Part of a small language model's weights: 6872 steps.
MLP neurons of a small language model. Each row is named by its layer, matrix (gate and up: input weights; down: output weights) and neuron, and shows model dimensions 0-95. Each number is 50 + 12 x the weight over its row's rms, rounded and kept within 0 to 99. A neuron's up and down rows have the sign that makes its largest values positive.
A block is one neuron, or neurons of one layer that tend to fire together. Before each block is what it responds to, as a language model described it from the Wikipedia text at the highest values.

Description: Mid-word syllable fragments
L5.gate1461:51 45 33 31 51 40 45 78 34 57 41 48 64 51 45 55 56 38 41 52 44 43 70 49 41 58 40 62 45 38 44 41 34 51 42 45 51 57 52 33 51 58 73 61 65 62 24 62 41 43 46 38 80 49 43 37 41 35 56 59 68 20 50 42 64 40 29 40 33 45 70 65 54 51 32 41 63 47 56 43 52 75 54 51 55 53 59 38 56 32 47 27 40 32 64 44
L5.up1461:50 55 57 33 22 56 43 62 40 52 10 56 46 50 48 52 59 46 67 48 56 29 36 21 32 59 52 73 42 52 45 48 34 60 42 46 38 53 72 67 49 61 55 60 52 54 37 38 61 46 68 38 56 45 66 49 54 58 42 68 46 28 49 37 57 37 46 42 34 75 58 56 57 51 31 35 57 65 65 55 47 69 35 69 66 51 50 62 30 47 61 48 42 48 69 47
L5.down1461:48 34 39 52 54 72 48 46 49 35 38 36 57 45 38 48 68 35 37 38 46 19 59 35 44 73 50 54 54 45 46 55 42 59 57 58 47 59 51 36 65 75 53 51 69 41 38 46 43 61 44 44 69 57 68 32 61 43 38 51 70 50 65 52 37 45 39 50 34 49 61 48 67 57 48 45 67 62 57 38 31 65 31 61 56 46 37 73 57 30 58 37 31 53 42 53

Description: Non-Latin script name pieces
L5.gate294:67 35 35 31 57 58 32 64 48 59 72 39 75 45 41 30 22 59 43 43 58 57 41 54 75 49 64 24 46 50 48 19 61 38 30 54 57 51 43 59 47 64 52 26 58 37 70 38 45 48 67 29 49 57 46 55 40 56 38 81 44 72 39 53 64 57 09 63 66 13 47 43 57 35 39 57 60 62 46 39 47 48 46 62 40 57 42 59 48 51 55 68 56 34 65 45
L5.up294:42 47 31 26 39 39 38 77 46 38 55 45 63 41 45 44 36 72 71 35 37 47 68 45 69 42 40 48 32 48 41 35 35 34 58 76 36 46 46 57 50 28 53 26 43 41 62 63 58 45 42 55 57 68 43 44 43 45 42 85 26 49 39 67 58 51 43 31 44 51 45 44 46 64 61 46 42 40 50 39 46 38 63 57 47 37 42 44 54 58 59 42 47 56 39 46
L5.down294:48 65 40 46 47 17 37 55 55 56 60 37 64 47 59 69 45 64 71 62 57 52 58 57 64 77 53 61 42 28 65 44 48 46 38 37 56 36 68 52 31 44 44 43 51 26 46 55 76 58 38 47 68 55 54 48 66 42 42 59 01 58 61 53 31 30 29 64 53 44 56 21 47 29 32 48 45 59 64 52 23 73 55 41 54 72 33 63 61 47 39 72 47 64 39 41

Description: CJK characters in names
L6.gate495:46 35 40 43 55 44 42 36 62 73 46 50 63 28 75 33 63 42 39 45 60 55 41 54 48 44 51 58 42 58 67 53 35 43 52 67 34 43 64 42 51 53 49 54 67 49 31 51 50 34 47 21 65 63 61 47 48 53 50 62 37 77 50 52 60 65 67 40 36 58 63 34 53 48 51 43 46 45 44 34 64 75 35 48 38 29 55 32 68 40 52 27 60 33 53 53
L6.up495:44 32 51 82 72 28 50 53 53 86 23 67 31 57 47 36 51 51 63 42 46 62 48 36 55 60 46 50 55 57 43 61 50 33 49 62 62 69 63 48 42 63 53 47 51 34 47 46 59 27 57 50 58 41 63 37 46 49 55 57 55 55 38 62 47 42 35 60 57 37 52 29 64 45 60 55 52 32 32 45 61 52 42 51 31 32 35 63 59 59 49 26 35 28 67 56
L6.down495:48 37 48 46 42 76 58 40 47 73 52 53 47 61 60 38 59 58 63 58 65 62 75 70 75 50 49 49 45 44 28 63 56 36 58 46 46 43 69 62 35 48 63 37 44 54 33 47 34 70 54 60 48 46 65 51 45 37 31 49 63 59 52 44 42 55 46 86 49 34 66 50 55 48 53 38 54 39 38 71 58 43 57 49 69 75 58 40 62 63 33 40 32 35 43 60
L6.gate1081:48 46 28 53 35 14 39 36 52 63 59 48 40 51 41 48 64 43 48 51 60 50 07 60 33 40 44 42 37 67 49 45 54 39 54 46 61 37 51 40 55 61 53 20 19 53 52 47 30 41 47 60 46 20 49 59 45 52 46 77 49 50 52 63 37 60 61 56 41 41 58 43 52 34 61 63 50 59 52 48 39 61 68 44 65 49 49 39 52 46 57 43 60 35 58 53
L6.up1081:42 45 44 55 41 26 61 32 29 58 62 45 21 61 49 68 62 60 66 53 54 51 46 36 53 58 45 46 65 54 54 40 38 28 42 53 34 57 58 63 42 22 76 36 52 40 64 50 61 46 55 62 50 71 52 57 69 43 37 69 55 61 43 56 58 50 56 31 44 35 48 32 38 31 67 68 49 45 57 37 53 48 42 52 45 51 72 59 57 72 58 43 42 48 46 62
L6.down1081:52 66 54 59 19 53 46 37 64 44 49 28 57 62 32 44 57 43 80 57 84 39 32 34 55 46 31 42 43 37 53 50 64 48 57 44 46 28 46 54 50 80 49 65 38 59 64 60 53 56 47 35 44 48 57 49 41 29 63 47 06 63 37 37 20 51 52 53 55 61 42 40 53 45 46 48 48 50 42 53 43 57 41 58 44 51 24 41 42 53 45 49 50 50 57 44
L6.gate1578:43 64 51 56 50 46 46 61 49 67 32 54 49 46 41 59 60 78 69 38 45 47 41 45 65 66 35 69 78 60 49 51 35 67 60 31 36 60 43 40 57 71 23 51 59 55 54 62 51 33 46 30 62 39 56 72 55 54 35 53 46 38 49 55 51 48 83 56 47 54 46 55 43 33 66 66 42 58 60 52 56 33 52 53 52 27 36 50 42 48 33 39 71 35 53 53
L6.up1578:31 38 39 67 70 57 39 37 40 74 56 46 38 36 60 57 58 58 48 54 37 56 44 52 51 49 55 58 64 51 42 53 48 50 39 38 47 85 37 26 45 59 32 28 55 83 61 46 25 44 60 34 72 40 66 72 62 55 46 64 51 39 49 54 53 59 61 36 60 55 41 29 60 49 23 60 38 26 41 72 38 43 50 32 37 42 41 46 38 50 39 50 76 48 63 25
L6.down1578:61 36 66 35 40 47 50 53 64 20 67 43 70 66 50 61 40 41 50 42 62 47 61 52 40 45 55 44 31 47 67 43 53 57 53 66 62 37 52 61 34 38 67 40 53 37 50 49 63 52 42 54 64 57 56 32 46 30 69 49 52 74 41 55 34 35 40 39 40 46 54 57 46 50 53 23 57 52 42 43 58 63 40 62 55 52 55 44 66 57 53 52 51 50 53 65
L6.gate1723:89 69 50 50 53 28 53 44 69 47 62 50 55 66 47 54 43 27 53 50 61 45 64 47 36 43 39 51 61 51 76 44 56 56 59 68 41 45 73 37 73 61 41 35 39 60 59 52 61 37 57 38 32 44 52 44 38 29 57 48 49 51 44 57 43 44 35 40 58 52 69 50 54 44 61 49 42 04 38 54 46 39 44 43 36 22 42 57 25 57 44 41 82 43 56 57
L6.up1723:36 54 44 32 47 55 73 62 51 43 47 52 58 36 65 48 42 62 36 39 58 57 52 50 63 69 56 35 61 34 48 39 34 32 44 74 42 57 49 55 56 55 42 45 50 65 45 48 59 45 47 51 56 36 56 41 42 52 58 62 50 40 42 35 35 47 48 58 40 53 60 51 62 56 74 65 48 54 59 57 39 62 57 39 66 57 19 47 48 47 43 38 47 60 47 42
L6.down1723:39 61 59 41 45 56 74 28 61 61 55 71 64 44 64 52 55 52 51 43 58 45 47 53 57 62 45 46 56 41 46 49 51 56 55 36 56 51 46 32 48 73 51 55 58 42 84 48 15 45 65 41 68 40 64 33 49 48 39 50 25 28 51 52 46 60 45 64 49 46 66 68 29 43 63 34 39 60 58 44 47 53 44 40 42 54 56 58 78 51 63 40 32 63 64 45

Description: Mid-word fragments, foreign scripts
L4.gate688:53 56 37 64 54 49 60 37 46 49 53 58 51 43 41 30 52 65 72 53 57 48 34 24 33 46 40 65 54 33 60 54 52 50 41 54 53 62 49 46 64 48 45 43 64 56 65 43 54 48 54 44 45 40 36 36 57 45 52 67 42 64 35 46 61 46 46 38 47 59 50 52 42 46 39 47 52 41 56 44 36 52 57 60 56 27 35 36 62 64 65 56 39 26 60 43
L4.up688:62 49 57 30 60 54 50 34 43 30 34 50 33 80 47 36 52 64 59 51 62 34 49 35 56 35 38 57 49 51 38 28 51 38 60 51 38 43 39 53 62 57 29 37 68 64 61 41 51 45 41 42 48 55 59 40 55 43 47 57 62 47 53 36 65 64 48 65 54 63 39 55 26 53 41 43 55 53 62 52 33 44 52 50 79 60 43 51 64 65 30 48 21 64 62 45
L4.down688:56 76 66 54 54 35 41 58 66 69 49 65 45 62 49 44 51 52 54 60 67 63 55 42 21 25 31 42 29 53 56 52 82 44 46 50 56 73 44 30 40 34 66 58 60 47 59 44 61 71 39 47 43 49 60 60 24 67 57 63 52 70 53 50 45 42 32 21 65 35 45 47 48 66 58 62 42 65 53 42 31 58 41 56 35 43 49 50 71 57 54 65 58 46 61 50
L4.gate1027:50 50 44 43 42 43 39 57 58 62 48 71 52 56 39 41 42 90 47 65 53 47 49 33 63 51 60 47 64 64 29 69 50 32 44 41 45 73 38 60 58 48 60 58 65 26 51 57 42 42 48 60 72 78 69 53 37 43 56 64 52 57 54 55 62 53 64 50 48 34 58 58 45 54 19 39 51 44 27 61 44 29 73 33 64 57 31 40 51 81 51 37 64 42 70 54
L4.up1027:51 50 49 54 66 46 59 49 62 27 52 63 43 60 44 48 67 46 43 50 71 44 47 26 64 66 32 67 44 52 60 55 63 36 23 53 56 73 39 44 53 42 41 17 59 45 51 61 31 59 60 17 57 52 43 52 60 61 50 58 56 34 52 54 37 62 61 59 60 54 46 40 43 52 43 28 64 52 74 31 73 46 55 20 65 28 40 60 37 52 60 68 54 58 46 57
L4.down1027:50 49 50 32 43 49 54 46 53 48 33 44 31 70 52 53 44 28 53 45 43 56 74 53 55 62 37 56 67 38 58 60 46 40 59 26 59 30 65 31 60 54 46 40 49 32 45 54 49 52 26 37 53 43 52 68 62 56 53 65 46 65 46 55 52 54 34 73 50 24 42 45 75 49 55 57 69 64 49 60 63 42 53 43 57 46 42 59 55 29 71 79 62 58 59 55
L4.gate1154:48 35 56 44 32 46 51 48 56 46 50 58 50 44 54 48 47 48 44 64 49 50 63 56 69 48 33 40 60 31 69 50 49 50 49 67 42 45 72 50 59 45 47 65 63 42 44 38 47 59 43 43 48 44 55 58 57 48 63 40 59 53 41 53 49 49 40 57 61 36 33 42 47 47 38 45 51 41 36 55 67 44 63 47 64 56 36 41 41 31 29 39 60 64 70 54
L4.up1154:60 55 52 59 41 39 54 40 57 52 47 60 63 38 38 51 43 54 39 72 36 47 62 53 63 58 46 48 69 44 66 67 47 49 29 62 44 47 62 48 63 54 34 36 46 42 44 44 60 47 72 46 55 45 45 44 33 46 45 43 48 66 46 64 53 44 41 52 61 76 52 58 58 67 54 50 64 58 51 58 54 59 39 36 78 44 60 35 36 53 47 53 61 58 53 69
L4.down1154:42 44 49 46 70 47 56 45 81 43 56 59 44 59 37 50 60 60 46 37 39 20 45 41 49 35 33 58 56 42 46 44 72 37 44 59 47 50 20 56 36 34 52 71 56 54 58 48 30 57 51 52 60 66 45 28 56 36 52 55 47 48 52 50 60 61 33 34 58 41 57 64 37 64 47 65 48 40 49 52 47 26 41 52 37 50 35 52 64 43 43 58 62 26 59 69
L4.gate1755:40 56 49 57 41 40 37 66 36 55 62 40 48 52 54 42 43 77 46 64 41 63 36 46 50 47 39 43 50 38 51 58 41 47 59 45 36 34 34 42 19 46 53 32 55 39 53 36 62 55 55 45 40 36 66 41 45 51 40 62 39 68 32 36 42 33 66 76 56 53 40 53 52 45 47 34 47 26 50 49 52 30 52 43 50 54 50 45 46 46 28 45 58 21 43 60
L4.up1755:40 51 36 44 58 48 43 59 66 61 32 42 37 38 61 52 58 64 74 64 41 70 44 61 65 47 38 42 66 45 59 34 45 34 57 53 55 55 38 53 58 58 37 50 26 62 41 60 45 61 49 51 60 69 48 56 49 53 25 39 48 49 49 43 50 42 44 47 37 46 45 40 42 52 70 75 43 43 50 34 71 59 43 48 40 59 37 32 43 66 47 38 30 49 57 48
L4.down1755:40 63 63 63 56 60 60 21 48 56 54 53 45 67 38 65 26 40 59 41 41 23 39 20 51 66 66 47 43 41 29 49 43 70 30 49 57 36 51 42 64 24 36 59 47 30 51 55 47 43 35 41 44 51 43 55 48 54 23 61 47 56 71 45 28 51 52 55 42 64 48 26 63 61 52 63 58 53 67 43 42 57 57 66 42 44 60 71 47 57 67 61 60 48 69 47

Description: Word-opening fragments Lo/La
L6.gate206:72 35 48 53 50 42 59 44 70 55 57 40 64 56 50 60 33 28 61 66 56 45 48 44 65 54 40 50 47 52 58 45 50 53 46 56 61 62 67 68 44 64 52 57 27 40 68 50 39 66 53 43 29 55 55 25 46 51 41 72 51 46 82 57 66 38 36 50 44 47 44 69 69 46 44 48 46 60 53 52 47 58 55 59 35 33 57 35 67 42 38 56 60 46 63 40
L6.up206:77 59 62 51 61 49 74 35 56 60 35 32 58 62 51 61 51 52 38 72 59 41 58 73 51 29 60 57 41 39 52 66 61 62 55 44 51 41 57 69 38 58 48 45 75 38 48 56 36 64 52 76 38 47 37 37 43 37 51 40 37 53 58 41 47 56 35 60 45 70 50 39 53 62 62 36 70 60 51 67 42 75 54 36 59 36 38 58 28 37 47 48 46 65 60 50
L6.down206:37 54 51 42 30 62 64 27 57 32 28 28 65 43 47 73 61 60 53 57 56 40 23 83 66 65 33 61 49 56 67 52 47 48 51 55 62 61 38 45 35 32 32 36 48 47 37 41 37 78 55 66 48 53 71 57 43 48 35 77 71 58 64 59 40 38 36 53 56 65 47 64 79 58 47 44 43 51 45 59 65 57 55 31 63 37 40 58 35 46 51 31 71 59 46 52
L6.gate565:62 56 39 54 25 48 56 63 41 46 60 24 71 68 75 61 62 41 44 58 44 47 40 53 48 55 56 38 68 50 61 49 52 52 42 61 39 58 43 58 37 35 47 44 55 76 63 42 46 48 44 37 52 41 53 37 43 64 51 59 49 58 23 13 37 57 47 60 42 46 43 31 26 51 38 71 55 63 54 51 38 64 37 44 51 33 59 73 52 68 39 68 41 67 77 54
L6.up565:50 37 33 43 49 50 71 47 62 44 42 49 54 66 61 60 37 43 64 70 71 51 37 53 25 61 46 45 69 52 68 29 65 61 59 49 33 80 60 66 46 58 50 28 64 67 54 51 60 35 68 38 41 38 40 47 48 51 45 33 43 54 54 36 58 42 51 49 30 46 30 46 35 38 40 53 36 55 62 55 34 46 46 51 62 28 50 42 46 41 52 41 26 61 58 53
L6.down565:62 73 38 56 62 58 67 67 71 45 55 55 77 50 66 35 51 34 51 63 53 40 39 42 47 46 76 46 68 44 37 34 65 56 50 36 34 81 47 45 37 33 61 67 36 49 45 30 52 50 49 44 53 54 63 42 69 51 60 42 47 65 60 45 70 62 49 48 57 63 70 56 30 12 58 51 27 43 47 44 42 50 45 59 46 57 46 48 30 36 52 41 53 51 57 35
L6.gate787:43 36 68 57 47 50 50 46 61 50 56 41 85 62 65 34 33 23 50 59 70 46 64 44 35 41 65 58 46 59 47 47 54 54 44 52 52 60 63 34 70 51 70 73 56 53 43 49 42 70 53 32 54 61 55 60 26 52 25 53 59 35 40 49 27 60 34 51 53 61 46 37 43 51 44 40 70 48 52 62 52 49 63 50 60 47 53 49 47 63 50 38 49 46 60 54
L6.up787:56 39 43 42 34 67 46 51 56 64 45 58 67 43 57 63 49 40 46 48 48 61 47 50 47 55 52 38 51 53 40 56 53 33 58 47 60 65 45 60 57 60 43 49 63 43 24 56 78 48 57 34 41 51 51 29 41 45 43 57 52 35 55 44 28 56 67 47 45 67 56 54 40 69 61 59 83 44 56 51 46 39 46 75 33 38 47 51 26 45 48 67 52 45 56 33
L6.down787:47 64 32 64 44 36 46 74 31 41 48 61 42 39 66 61 55 43 42 62 53 42 52 39 65 56 51 65 45 24 39 42 75 55 56 54 48 63 64 51 86 58 53 86 88 47 41 53 45 73 39 53 58 43 59 31 33 34 55 48 60 53 51 59 25 71 33 62 32 74 59 31 58 51 45 56 66 57 42 73 60 64 23 37 50 49 40 49 36 53 53 48 51 55 58 64
L6.gate1114:63 70 31 42 41 39 48 50 67 58 46 57 56 39 53 40 51 45 43 55 37 58 46 33 60 46 62 70 49 60 65 49 74 51 45 52 14 63 52 56 54 42 66 52 73 56 87 70 44 59 36 31 51 63 51 67 55 49 43 45 53 39 51 59 53 50 31 58 36 42 44 48 48 72 45 57 45 41 27 30 48 55 49 53 62 24 64 33 67 60 58 51 70 67 55 64
L6.up1114:52 48 44 50 62 52 51 61 58 78 71 55 72 55 56 53 67 39 43 45 45 39 61 75 27 68 65 46 56 45 43 44 48 59 51 34 35 44 75 53 59 70 59 45 56 49 57 53 67 50 43 40 34 62 51 52 43 56 56 64 66 52 53 42 67 70 44 54 53 59 47 42 38 62 59 51 52 78 29 51 44 63 54 42 54 27 53 44 61 51 62 45 51 55 53 63
L6.down1114:51 47 47 46 37 79 52 53 65 52 46 56 55 28 57 32 44 48 65 44 23 60 37 47 44 57 64 54 54 51 40 33 43 41 70 47 46 37 62 63 36 51 57 44 51 33 64 78 60 44 60 43 56 42 40 51 50 50 53 42 57 60 37 54 39 46 47 55 48 62 32 69 82 57 34 47 58 64 64 53 44 61 60 60 64 18 47 63 43 30 64 49 47 31 40 48